Weights of a small transformer language model.
Architecture: RMSNorm before each block, rotary positions.
MLP neurons of a small language model. Each row is named by its layer, matrix (down: output weights) and neuron, and shows model dimensions 368-495. Each number is 128 + 24 x the weight over its row's rms, rounded and kept within 0 to 255. Numbers have three digits each. A neuron's up and down rows have the sign that makes its largest values positive.
Before each neuron's rows, "fires before" lists the tokens most often just after its 100 highest values on Wikipedia text that the model never trained on. A number after a token or word is its count.

fires before: " " 49, " |" 15, " +" 5, " −" 5
L8.down992:086147125117106095122120140140123094105123096123123156148127119111115142166151163057166132096109138137128139111126178137157120122133155079168175130136132129117209132199140126140129111111109170143183066110141110129108136102115136118167140152139068100091135144147139130109123135138130081147105134130148119147141125129123163138115156110137066126162105105161099157225119119133108094120151

fires before: "9" 57
L9.down737:104094101113107137145159119106101130128114158154155157153108144098136135143089104189138145146140132129097142121160139105144152123128100155134127105115153145133142150096118133111114135120104126115125141111122123129099140163116175073164113121152136123132120110128155163155084111120133118162092139106146110138104127127106155115109123108133113148136159139157105125124141139116127094139126

fires before: "4" 44, "5" 19, "3" 15, "6" 5, " " 5
L9.down623:159122101118162117104138141133147097136151100163119126132154115131118126141140087130127111133117105085130096138116135111090171104123147137164157101125133107093067093125124136116136128109147120148127138122118095119109092132084106108163127117137130124115149113141134149132108168113084097107104126159100119123138130145105151140145131127148148124140109097140085173156152124140159160123155

fires before: "\n" 32, " was" 10, " |" 9, " is" 8, "1" 8, "6" 5
L5.down353:144133147141126108128056106159106090105097139149086116104173096108180129128192132139161138164134118164129103131128148139136113152113155126121134132121109134116199163113112147096173130092202140133121168155141114136131127120154148118131154146131131108124100093127131116107136092123141104124128139147142151099129099150142132125145133105128127160139164091149139114100132139138098133134114

fires before: "2" 27, "9" 24, " |" 14, "0" 10, "8" 4
L4.down421:130128074109120149129097062152088117095076140136120144154105095120189151186104084135143131159105124165101120102146110124153125123124163146125122146093124178132090147161130177105074181080105131132114164116157137149133132153099139139125121161077101083118117102124159135133141138115174122138124125117141112134092118099091120083139143124103169086127113147174123131104150113106125148137109

fires before: "\n" 67, " the" 8
L4.down765:177095123151140153111101128194111119123147132145100179158075132145109133211146133107123125121133102155132129096112147152152142087120133103118105105125118125107094124142142090115108142130155122144133123115115119111117116155130141129124150123120094145158131135139114088122083119186123105109120105123096134129138127132081156129100088084127093075139120140132113136091159162121086155153152

fires before: "." 19, "0" 12, "4" 12, "6" 9, "8" 7
L6.down1119:149134148115138135116168140105143151096122112111108130149118130099148128154128132151141120098147137113110135194163160125139168136078160093163131124122126145126118103119087171151179148129164156124098087172151152107122160127107089126137122088110144118159184199133116092125141124139160144117108148104122078117106151128064111130099191137163123142136146129137166123123166106107123070121162

fires before: "\n" 54
L6.down895:122159160106111095141142184127124094163067112118077101134199129112143105163156132138103134116158157117097135072139184149091152146097106134138113097168091117126158130060148110124122143197131129117123148145161145138115130090115070144119130163080100156108089137108168113100105141126091120161148153088140086093176189160142116111138105141123112119120149118079153101105118126070103117154141

fires before: "0" 11, "3" 11, "5" 11, "4" 11, "2" 11, "9" 8
L6.down78:108135115155168148154090147099136141132132121088112169112144141119110138114126166133105138135154155141094112111115120173119125119123120105162121162072167155157109096125117137140139064131110109138165132123116168161173125113112144108148119118113161161137150106117130110147136093147092095141151104126157135122124141121168126069111143122129143199111139103116136100134152115141099095098118

fires before: "\n" 41, " \"" 8, " " 7, ":" 5, " (" 4, " —" 4
L6.down1235:104122120133088120171133085111150162133104129162135166106133124117127172155119160127168128176135132161146157152134155142108160147151137125108087153081155105147128131111136129109053148092140158114116147118098142105098172113128139129136156127126149128163169136152087143160124130095121128143114101112137205114151120115135095130153127125157127169161151147106126094149151134111113114127139

fires before: " |" 39, "." 19, ":" 10, "0" 7, "–" 4, "2" 4
L6.down350:145149142115123162145119155106121117154133133160155112129115132169120121139139122161170101132114136181135104123150112114145125134141151143117116126118099153138149135135116123107149131134151107096096164130104168134095124186146159126176132111094100121116113128098210129155119116126106120129122116144098109099138145132166141132118129115099081085129130127106136151139147161134140124124111

fires before: ")" 55, ");" 8, "," 5
L8.down105:147077144114135132138106119144153111108082122093182135131198174136160136132159123103119111120109115089117133107144128156090125109114119166168116115136091114131117130181125155113123116111100124150123185128165115131120096109116138156155162141123134105161176082156081115144180164152145140118154125128156130123144130148135119180086153158104127132137117140134185078130153090089146147170103

fires before: " was" 16, " were" 10, " is" 7, " had" 7, " \"" 6, " also" 4
L9.down176:132169159121092127078105116139093110114105111136119129113138130109139171128127160185118140151161127116126107148099091150062132125126111092175128095144105150123164173161105180122093156132114112119131143138149129139171107148110137103130140134162124113083099107151141166103152109101076134091121111158153127104123098160134137132131131160090114128138113125089142131165125114118123163110129

fires before: "\n" 29, " He" 15, " In" 6
L5.down396:105115111115120108153087115151145121124152130103112121154087128146116200135147133105126112116118134122141153158128107133149136086118132120081139102137138135153147115141109090127164117099163142151139114134144163140125162128129107102133116111125136122105138097128105107162155097105153113124143097142115166102148094160128086161161109126118166127161134126133119130112160124140124159071118

fires before: "2" 44, "1" 28
L5.down337:143148128107146098162116147088157075142106180152160092083090121152094163132124117114140157150138117087169125118101122147153130137092086144127172112153111183140121085122162096090104130155158093124132139101136142103092130143159164101132168160124086151125132148118130114116131188139128144117120185114109129166091140086116127162162106120154120119099112111150106151150085095132103125111134

fires before: "\n" 100
L4.down1203:102144106130123164150122090146098141139123173103094092120141141153146094159095077103109147158115076173111117155093162138080114125138110122139110116119133088106117118125112168082109163143144150121106120158144196135114080154166130177144125123130058106073153114108166158104075133100126104114141150113133096125091148147123096165124133162121129131134145089129096125125126118103100121166131

fires before: "," 27, "9" 10, "2" 10, "0" 10, "8" 8, "5" 8
L9.down1237:105121147071092123162124140083124103108124159103126141123114099090056068139134129108088146131135140130126138165140092120106126147118115112102139096150116134128127112127161161118128130118109137169120162118168143129109157120128147138123150157153166113117110129116149063120143112076141172129079132127104117154182145140110099073119138110083125149136115144118141119093141117140168094097127

fires before: "\n" 65, " the" 4
L4.down560:110122114131120115117151124137160112133163116120132170130114150136129146083139164105118133123164138136105126123108075131118117095141139127140166120111151160143091135144109119141146103155185134155098131165157163168115128136074127132108167133131076153172126106110149114120107136080143080129110137139162139098146068087168118145095093102105164153111112103105110130098108121155138186110096

fires before: "\n" 81, " to" 5
L9.down866:131088169107137099140135172142117109128114133133145097124109110082119126161149136126132135151136096096166117139134138123144140115107116098147109097167152157070163161120102122149102099197130129139131138130124110127131107137095122109099126112180115142137120109118125170100093147066100103105148163109115102135139095092109116141136117131148133131117176132119162109113117149110120149173130

fires before: "\n" 96
L5.down491:123109133122161112121179119161146165106087107110129122113143139130132080113140147162080119155137108135141118105152127153114151138089098129169120140094122146141123098120132115112112164095135086139128113151161107132075104152122142135122145157138111131157077124091113132128144104153084103122143158119150051108096132112145065120129133153104127128157117113141154145122118131124136102137108

fires before: " " 57, "," 8, " |" 5, " of" 4
L5.down525:118120174090171128152097123099109111132137125145065137110124162110099116155179131157170140103130100122126108105140137114140135146145148138158144156127092169151126074158138121137149089160099184153125100161133124100151138163122100093157145132123163130138123157150126130110134141166138120152116101142132137158170093120160165173116115125151132129168108156156143139119111158152088124127111

fires before: "4" 27, "5" 11, "2" 11, "3" 10, "1" 8, "0" 6
L8.down477:158163124124145111124108133116119084115141084142100131096178105137113158143146126134146130154140141103154096167149089140122160117125164121139074125148136081131156100097124133139141138111133122122136112096144160091089114112090093166124101137125163111151147128153149145137112090140108138111138119110118086142103134161077122130125137156147159102116128127174109131152150137144095112122116

fires before: "\n" 97
L9.down1091:136150151120114108114129180095146140119077151099157081099140139111149165141149131131143114148121098132121129115146152152085151084144139134136106110116128098130137157117108150133107109120125113174179183121114166136130173161122117109140147125149105132104129124093138174094147171112072109131137117138145073102137105115161116161140091133139098145093125108130118118106141128125172146176112

fires before: "0" 20, "5" 15, "7" 8, "6" 8, "1" 6, " |" 6
L4.down62:151124123101087158134135143113129098073154145156140138125151090115145122097130124138122160118117117143118102160137105168123131127107114171147119104154160125139161130118172129092116147142131146134158148118120179106167161136146125088138121102114139089126116101140105126087152099151113100110148116116128142120125127122154177097118165126111110163104102152124105116105099127124113121145120

fires before: "8" 42, "1" 14, "6" 11, "9" 10, "7" 10
L8.down863:141111107131128111115141147091117143168137061131081119116121105086079148110131131134149128189108133114104146141093127082134132139137118099130105108138123147109116091154161125135104100099126137083071122133172102112086150133143162117115120144163099147115151123082142108093140108111157108127145090131124098110152135159124124152163138125142108104143160118136105102113102120140131110116171

fires before: "\n" 78, "|" 4
L5.down878:121105128107109117110137120121124089151155098104103145121139083144146159119147148128134128175111129150099140072119144144143127143150103175129152124080150114101129137138114129076092138128174126125133170137106134096122116138155105095113111163094165146132142125191153128137108113126140077112096146077140154123105136154110110113135110081139102115191109109117124073119112172096114119183127

fires before: "\n" 99
L4.down43:134110147127111110145153138120116107095078149134133165135121078136132139180136153157094125139138130137161104150107149144147136141112133173148082108101137110117150115144085106136113210139119127132109163157128139123102102141111115174158127119095129174125127136103099093104155120136096117196139135144128119154116113121179138129110084109111096137097136127153120094122120125139106166120030

fires before: "\n" 35, "-" 32, " " 19, "|" 5
L4.down1326:154128110123123105114094155143154101114145090092132110133110121129113174149182110123139154121107093137150102127130124071111157095179113131137103130158117105170187128169109160109103150089135141105160126122138145124168132112151131141132146139113092120131170130156138158136139111118155149145098064110125148121135125114120121183164139110088137177157119159123128100139118132139102126109160

fires before: "1" 22, "9" 16, "7" 8, "8" 7, " |" 4
L4.down123:134139102145118130116130104133109134167114110107173067127156087129144123133169167125150104168084194144114165145139119100146103130170153138114080115123119087159110174115140129067131088128138130099100098160119108128117174132134104126142145127122126173121139142102105129129135127113137124127164143121096109171151104089146143141084078145086204133115170145155130119131148153136128156087113

fires before: "s" 68, "." 5
L4.down1133:111094167131116117121230155146093118132124123168157130107151153171085121155145156149136136122135148125105109136141152100120117168103120091109148138127077085143110113130144136128128084134154133096136115160089123119070142165135099157123152159150117148123130097137147155080094168132123065136121106127117144119113120117106129150157082093112122157107130129102117089132150089093140161138154

fires before: " |" 58, "s" 20, "." 11, "–" 7
L6.down746:120120138136117147129125144068130152141126137146176103152117104091146128111143148111122141172115170092114146159180150091101124128120137106148124135157120107144143117125120108101167109098138075110137151137091096127101131162131125138160117127158106118132135061136086102170122155131145132117134087155114148132084122145104130132164135164148136116039119107129106118090146118109136164137138

fires before: "0" 41, "1" 17, "2" 13, "7" 6, "4" 4, "_" 4
L8.down951:128174136103115089138107125124102139110128121177154089092106118116177119148095092130181115163125134136185119085147116095164119138100103116122162089131094156141121124113080093162128106157189136124132141118148162109122155105120138112146111102100082123104128111138132156088170128111110142124106109129108131120102117130130165105137100102138107184121153126169118139127151148149137124113129

fires before: " |" 42, "|---|---|---|---|---|---|" 11, "|" 10, "|---|---|---|---|---|" 8, ";" 8, "\n" 5
L9.down859:151154121119149173157132128088180138137126163141104122156173107169150099114132109102133089107115139116118125111108110108127116101087138124132158164112158153120122150147162137084080112137132115104071134124135116127159145112128115092114098149111105110086099172160141133145124140096137136109100108129149149123113111163108153117140110117153133112131168145089084076112147111160111122147148

fires before: ";" 52, "\n" 29, ":" 4
L8.down569:120118146109121133113102073124135151140175134109167134130096096126104152153120095121177115166129136131087130129128111084081175143145130131130098109117133162148100169089070159130127123144145088131134198139101129066060164147073147147156193141169102136125147174112149133162107184125071086124130114120096153101128133114152129132119116145153106110166089150110133075121141137139095086148109

fires before: "9" 38, "0" 18, "8" 10, "2" 8, "1" 7, "7" 4
L5.down691:133126183148102094111131133135107136142173087132144140146125145117148115089117142072124129168159131112139128141160124151152109142132114139129137098152084154153087145072143137163111194138161152147123119081111079123131153155109103131135086148113141126160152178124127130129136124134126108132110163133118092119133118164138090134154123159098119151130096186104159136107122118083123122108130

fires before: "2" 40, "3" 35, "4" 11, "1" 7
L6.down444:151129131081118161135105134119173130153148132134122145139152133140132123109112163151120090139153124111152127062145131083096120160106122104140160087163140153087115130146123130139160106093134109121144117154098090116124138112122143121156131103125149152120096131151125123153115141171112099179068120171104154168138131121120123117133177142135148151124124090120153118154135111166140119172135

fires before: "\n" 44, " Apps" 8, " Team" 6
L8.down486:138102129126112124086146110132149130136134126134073135147110174146109109086160199135157105146135123141146112128149111166130129125137146134161118119140127122154145133114151119128098189156120114145156131136143113115118136115143107101141082110158139164105118106131077125148173143167135161130104085137107109104138133109124172098127124120150127100113172129129177146121120136136165114169148

fires before: "s" 57, "," 8, "'" 5
L8.down860:150108140150141123152159141132135180157124132134128156109132152092110118156123105096159117177147148154160109118124166060113129171110083091119138158121124135141124142115114114145150099143137132100077091160146131122104133120148113150144119152134117152127105141146111118096179092084143138156175131121113135182092116132148109140122121162100111168128133132119102102105134126164164102126168

fires before: "2" 20, "8" 11, "9" 11, "7" 11, "1" 11, "6" 10
L5.down1052:109104167112088127142079115095174111099123130133124117119118139120106130114115124098123116106089118117147145062142163138075073148118129126145145096122088122099115122143140126157092112137158124112127098107143120132130113063104085136119103138110093117120142121110151158158111099127108111163111082137160169116060131141156156089124103154137121162131140146152156152140063144152168113140112

fires before: " |" 39, ":" 14, "0" 7, "." 6
L4.down486:153121167130117122126095137123111130154110080137154112086186183159119108142098132145126100162115136147131157105125109146121104127092095116125111150152104170165114164151186125135159130142133115127085126136093116140128095138156111128115109125092109142103123124161111165161123162096093119137145170126134163116135084146128113122154092136127135122131116092125112143134152149177096083125095

fires before: "\n" 100
L4.down711:099104140096112175130155094146117106105105166100134124094130135162101095111159130142078121121117137120120144125144115115094128139145125123111144130134149147064090081137089148163099166110139143102144171133138142144075093115160151167150114128117152128081147125117107134105151111149122100159139166108132072105137125129107106157109120128136096140132121130105115135115121075143099095131089

fires before: "0" 72, "." 7, "1" 6, "2" 4, " |" 4
L9.down316:112158140133083143103133183096057107090101123143143132098152102056148111174129127129123148170169125124144125143147130132127122075105136157127151138127130108125112114109132133125145099104157088131125185149093170160136123116158135093144132151153106133127088125118176112138119149147172110090096125149152109119164124159154134120163129125099099101125096080128119129160131148133133080110113

fires before: "0" 82
L9.down371:132167102107129123066122130139114112176154162132137144144156125156109134129102124144137095150134148118147208179139118095114177116131125160086124170173119111138094122118119131126144091143116105170096096128142135127119132125150168112136125122129133142148142152155122127118096128178106081124131122115119139142146152109144118129148155065106133126172125174176131142102159123123094098089141

fires before: "0" 17, "9" 14, "8" 13, "2" 6, "3" 5, "5" 5
L5.down656:124087087072152187138139154084142138131094151150108119123090152100119079166119103136185140180137157137098109148142101088130118136158116114147125169101130146130108122108159126076166107055093143151159142169154094115101109125074137142139152087109127081159121099112083146140081127154129145122137146133127102126135191149111162132157114098130113167099089138098114094153096104135143138150142

fires before: "0" 35, " " 18, "1" 15, " |" 9, "7" 6, "2" 5
L5.down357:171130118109094130109143131118156145137096118073092147117168138102090143073091157178086125142115133152070143144141120161129134129129118104120118111129107121124110144118123098175107131119128110099105069135148106124078133124115123122127099127167156112117176139118134124145113152112148146111134129160139128087109116119130118172127192101098090121079148126137147120121131128121174125066139

fires before: "0" 95
L5.down815:147118117140140119131120100135155144177129129086111124163120110169087131157100163137098096115112108164136141120147085136121153148141135144140127090090137122128115156120148114118154135091128147117130090104107131134154129124135062122107111121155130123138132086122106140146121120172090124120100137138078101121137159156130138115136124114175108151126115127127114110165099167120124154145153

fires before: " " 56, "," 12, "2" 9, " the" 6, "1" 6
L5.down249:144099124122148113098151101140128117110130132141105168122144077146147116136163087096142141083150126168103121119127149113071134124107108122117136131145141061090145123131075152123131133180104111098125121102137111151082098110106135114097136092154139109126146149177156125144144144118119169159144124143148114078115133140105096134146102112126143134097124158131103126141125149125152091159106

fires before: "\n" 95
L9.down58:137111087124140153149149143146069125108120103139138053130123127148137183171127144110150109116155120127093159120165154132130129132102155104098134096116160108135119119065080108132122082119125101138090123124139121129174143163129117121095145130149141107104122091104099114133158137163126127126144101088126128135134109109174123141119105127124132134128147146166128150148123114139143145092145

fires before: "0" 89, "2" 11
L8.down663:176116164113081149100087093104146161128111118105128138123133108136108113120121140108118165154116116155119131134110071119093150135125097137117110114137153127178134152150133170135113186155172142156124137090198150093114097127126099125130123109127161131095152118128134100085161136158163128148172139153180105074129105100098125133140121110155095136126166113102151120109105184143103090104115

fires before: "0" 56, "2" 38
L8.down729:171114139081123159170138111122144109085131138127157117175171116099105139180059121136132101129107098154125113125133142102127147131092149131080150116119196127125107137127104102091064137103141121136115102135148115140130145125135133152124146109165159175099163133133148113133198143175129114132129083147102143193156154132135144122159127178158090122138115135107157137102107095118175128111075

fires before: "1" 48, "9" 21, "8" 14, "7" 7, "6" 5
L6.down261:113085084129111122116115160115125104117132121105094111159126125108139127122086115124122131143101130117149180151144126129103121174146104149143133127146137070110166091124126146118148143131114146107163152131114109152107168107090119086106106126153173106123119120133107093120142109114149096177131116115154089105069132124152142081114145133111160136090103153104128119126078120103150184166159

fires before: " |" 29, "\"" 13, "1" 12, ":" 11, "\n" 9, "2" 5
L5.down457:109116091146105127121143110149126108108161130140182139135122100145143122144150128101115146155118079114100146142092139125100125114106122083067149149143161177114078136143100109114148087167143143145119140150109120103122127102135115123133152082122168148172120143139149138163178119134094118169166087102159093134067149122122110126154137125092153095086121138110150125154123159180126104112145

fires before: "1" 22, "6" 11, "5" 11, "9" 11, "7" 10
L9.down1148:108150119130122103071123104139106099125135113133145149094130139156164136140103147128093155114136151113138131125173131154101094080092128141127131129149120146128121136159115109136176128086100112120127171087148154141147141130153079124093152131130139147146085115125152092134127120122098128114111131104124121137144161188138156122098161120134121164120125128080101135162177109089132102133121

fires before: " |" 31, " " 29, "2" 4
L8.down260:148112120089111113142147153148165168152097139111160134114167113176129136117126120143138150129118129132171111131124153123118135113127117119152153110130119065112129121165103105103117142148144141173092112134170122120187142122131143127139064130159084116129104139140180189152154134144146116118132111130120118107122147138110140108136146105152129123149148139131091147127099135155128133080142

fires before: "1" 30, "0" 29, "2" 6
L9.down1107:164130108164140149127130117174110175147115156095147144158161132148128101119087136111106152159143106176148186151142100123152138131106095135100117150121151103185150139130112118116115061152161130135147118101121157130157158114149116149109147124149123158106078144165101118153117086186144121164102131183123133151154147084139153118140113135155112178134083134175106112180116128150103091103123

fires before: "2" 30, "1" 23, "3" 7, "6" 7, "0" 6, "7" 6
L9.down299:147132104073139161097112105122136061135187125111136136155156082146160141121144147135086136138140159143190140137157118115128131125105117133130122117107126106152087157108143101078108129131124123121142150112157144143137167140161110129063144124087129151114165094151131139101124121130133131160093138144117136123123138136139152132128155133143176141125129137152140160104122122143119127130073

fires before: "0" 50, "1" 13, "2" 10, " " 9
L8.down814:113111131084102146154171128149136106139137163152133150151119084136127101159093148124143119172141072133063113096109142104104127155117131105091113142165142134123101119113121108119116161089159169130106154153180081120125139128136109124144141155145137151139096121165139137133127159085132116158137138120135122146151126076093112156141096104116160161175127128147114108147113107175124132147123

fires before: "s" 57, "0" 24
L9.down99:118105125118119106157168158161072137114100151113107149109144141132132082106144116133135163133106153069139124158115140188141161122138130117138082147137160089145126128066139136138132107154104144154119108155120124120123163105123113134135083138134123154150101136134097080095131065129102072061155131156125102160127154176133122095114119126144167130119114138189089104129112108143138111145120

fires before: "\n" 100
L9.down841:094107105110144169087133166136145101114101076121098133146105182139098147126123124130112135140132144147127125097132104170135151119125149164096143091127128142150125136116119118147119090126138153126115099115119118143179135146124143107138165113130103117138128122105140130106128120191130128129127102167074167104140114095136136118115121105131096087112165120154146136113082207157143133139170

fires before: " the" 37, " of" 17, "," 4
L4.down1110:176103142087056150121115108157118149166090124099135115140157143132127133142128141164163125155087156098124130129176132146148155143126153114183174172154080133123110131150096138105119165119172140106119113088169125120096146149142168119135135170148121122158149126161123110144146121158140112138166180141153167146088169087168089128116137128089189106167127139103185122115160096135152135122096

fires before: "1" 39, "0" 24, "2" 10, " |" 8, "9" 5
L9.down920:118102136091168096121186132161154134155120172127114124113137116107160158133098108143128116141176135138124117107117109138066153144146104093077131115130123129098150099093137185154158128114141088164127117122121110148131162120143134105118104144193125121103145092150150124092120126135110132167132113074107104141088094112093132097126108098122132162097154132114118123124156185131115134145100

fires before: "2" 39, "1" 18, " " 6
L5.down982:132138088071103207104154135155132096142139128161143170171121095122157128124165092132120116107156126122119179139121124138126149148123159123128125109183150114137177145101163138137111109176117145131096129150081152165124116128137163123157079169153157126149111145131103121117132141139100090127092115142125137139101139151128136127098121122112126149104078104103108092161102094154092127159099

fires before: " |" 42, " " 34, ";" 10
L4.down911:172125126140092113107176129151160141099113145173143172112136100179167087109126106142133162138149108135090125145097114142104121117159138131129125116149137153078137126144108148127153148138107128078079128166122124129140112090122157132111086186136093194148141172152136107128206152132033135153157114139142112148079164193131108134171148116101094120184074166129139141134140095093110092115127

fires before: "9" 64, "8" 14, "0" 9
L9.down680:063115097107130103102121133114099149103122122135121102133159153113161149138129108135145129126150146079154168143143128216127177156124106079142142129155146140126155142065133111116151135119154165148107161129132145107112133149136118102124146123129094102116137111141154114143111103122103110101116140105151117130090091149111113131147111113102126128086171191127132127141093142131113148124145

fires before: "." 22, "0" 14, "5" 10, "2" 8, "," 7, "8" 6
L9.down186:128134119095142117132103099132134131113095167136156131177116153130143110118144135106097097150151126100137120147133164129160165133094155115116098130185112131120115121115115067155105133134130129129111100137122151124144112147093135153159154124121098106122112135146101132123089105127127150134097122132144126136170156113107155090106113118139122149121131151165132144165164096139132132126104

fires before: "0" 26, "1" 22, "9" 7, "8" 5, " |" 5
L5.down1260:127098126107106129163170106124121134134115130151130139119177138144088098149130170118130100095129110110115151148164098138097095142146117109124131099160122146172145117108115124153113116111135160138160142097120148139157117126160088172116183128124132137139145133136109136103121131137091171120097126122121103129141145095115106119143143116144143086133140144110135092131112153168141137093135

fires before: " " 60, " —;" 19, " —" 6, " SR" 5
L8.down1010:125118144135154120152137098125099146118083114114158122142131164125106139125125115141122125157109104150108130200121113132104154120130113116138141130127132088167095137165135123107118163144133131082149124137119118133144158118166115139135094131157174125114150125159099118189071109121161131068074113088147133080171107162150127128149150112153088156147118127156112088138138128133144118132096

fires before: "9" 30, "6" 26, "7" 8, "8" 7, "2" 4
L8.down626:130149113126096155177136134139114126109134126130116103088112141146119082104098132104128136127114093126087138095153081110174157123172180168125097150150143117172150152104149135145155134104122165138149133123158114106122107113119124175152141145125139115125151103134106125095134124139139151090130099142111111111124138120146079106113141116148114145173138127125109123096134110140105144130126

fires before: "\n" 100
L4.down976:120106134143132104107116151131146123144120168085128105134144141129133144123155116158123079116169085159152123132168160156140131107099101137156160139137145120080156112147134129103104140137146106119111146191139127080114136128113118164129160137152118081140184102132135130099147155079089091118117167155125082165087137152111135098127117120108180138130114118130115148116109128102125126151124

fires before: "s" 99
L6.down1284:111126147124151143156171155102110111156110105152129122087105137165122108139100140147129142116171179096133141135148116074114112127160166134114169155104129118143125130136144151134124144136127113046183129142103140110094128131132176162137122121110080147158081147159122120106140146108134088094152099083105190122096119111153106116087163156126122125113145100097121122124094144150124114131148

fires before: "\n" 80
L9.down616:106091166162108163173136123138150112076121085090126109109137138108120123158117134182106178113156103125116117127113118191138125101090159137092111139137161169130099111116153168119163150105117124159061143137102117126131153154155112131117154131146149101125129125107110136141095102155148118156135142167117140125132130116174109086119149125131122149140102140073146160160125193126151086106168

fires before: "-" 65, " " 13, "2" 7, "\n" 4
L8.down1280:119139168166134133098104126170085156113136154071089166100097129131180142166133107134133117136134113124125101100144153143127118128138137130129110116113151127159140161131104106128129113067131105129161152127155136158114099113150128130120141121117066134134167135132149144142157153158148110145139128149125109127161117130112159122140128124086158181101116159117147166113127133151118138065121

fires before: " " 24, "9" 12, "8" 12, "5" 8, " the" 6, "4" 4
L9.down804:133105111129128106133192136114149139126151137130129131103103170100098141155145096138158142123146156138130128162127096164114126135091145094070145099131172138127112172090138085153110191144120109132107120157119139117108150112103095127146144103075123096114147125092130140150124144140149150102117131126097137100132119094125105125157106127165115126156154145132140114153184118151100108108144

fires before: " " 62, " the" 4
L5.down499:145113134104107156131117129133104134156160169085152152107106139126121119118117133165127096149119127089128095140126157138119107101131110125141150142134122173141128157145179103137100121112162105145134117155137150121105134103143120165094140113161110147171143103151162147144173127130157131162189153139103136141121091097141133157118117148139147093124119129147151135103132103151114177147127

fires before: " " 41, "-" 13, "1" 6
L6.down120:154091117124159129136159165147174143148129157181090166113099117175121141113135125151151119105121135126179122127145168120125096122115108111127164116152141096139090111151107124118142128094148143132136125132170140142151129127127120123108094142134139110147137158117107171146165084119136134102140105115180161168122106114126080088152167076150168152106176156077142174164158145152162110145180

fires before: "\n" 100
L4.down372:178100128139124184136140074097132112181154138140117116132117111179115105166110126116149114135119107110107141079147136113131093127132132128122114153115125129096124151157138160119079162145130131117097154170129152145136089126147112143156141125112143130096124136132161138102142113124146100136109126151116167138093172096143109077132126095139113115163148130108141120108123135103081112167114

fires before: " |" 38, ":" 18, "0" 9, ";" 7
L4.down650:156133137109115108136139162140129122122119150140173153116174204105129147144133144171159128144116135125154129106138083145104123095114122126131130149145077104140100125102186110082119137125131094091086149157139117151117107148159113093114105112143158140086133159139148149119112156117137131113135116132094093120137144187128137115139090163091120094197095093120116126135128115120122138108126

fires before: "0" 16, "8" 9, "9" 9, "4" 8, "1" 8, "5" 8
L5.down1273:148088124116108156135114129120125096147106135126148163101102155131128139118136172130153149157156150119123073097157111133136114141123138146117119104100105100133172113119096115127135132156152139140111160109096138141077136158160111102133130109111110130100132154136130145154105155146133131102093133123138125123093105133110161112099120113117127140132124111132139125148093141127105133156140

fires before: ";" 34, " |" 20, "9" 11, "1" 11, "8" 6, "0" 5
L5.down450:163127163136147169108106163117128137129145133101103087114153201172149121112134170087148099150122111156145098125163113137115084117152184158135154134102122130106122123111112110131124129101135158124112145117177143173110118146169100106135138084117120178117155121142122166122154107139138124137143113160120116149136161132112159126070142166137165122132099136122100112155131108107116160089125

fires before: "0" 36, "1" 21, " |" 7, "4" 6, "%" 6
L4.down802:106131141140109124163103151134099129103134120169133110121089122138154112147091138115151128145084131101119128144191147153107138114155158156118110127128120089103092156094128182125138141110122142103116108146084099121138137116085139116149123188167113138151106161144107139182114144129133086145138130167151112152156113093107095158145122118124153175104125169109173131112135098137147118127097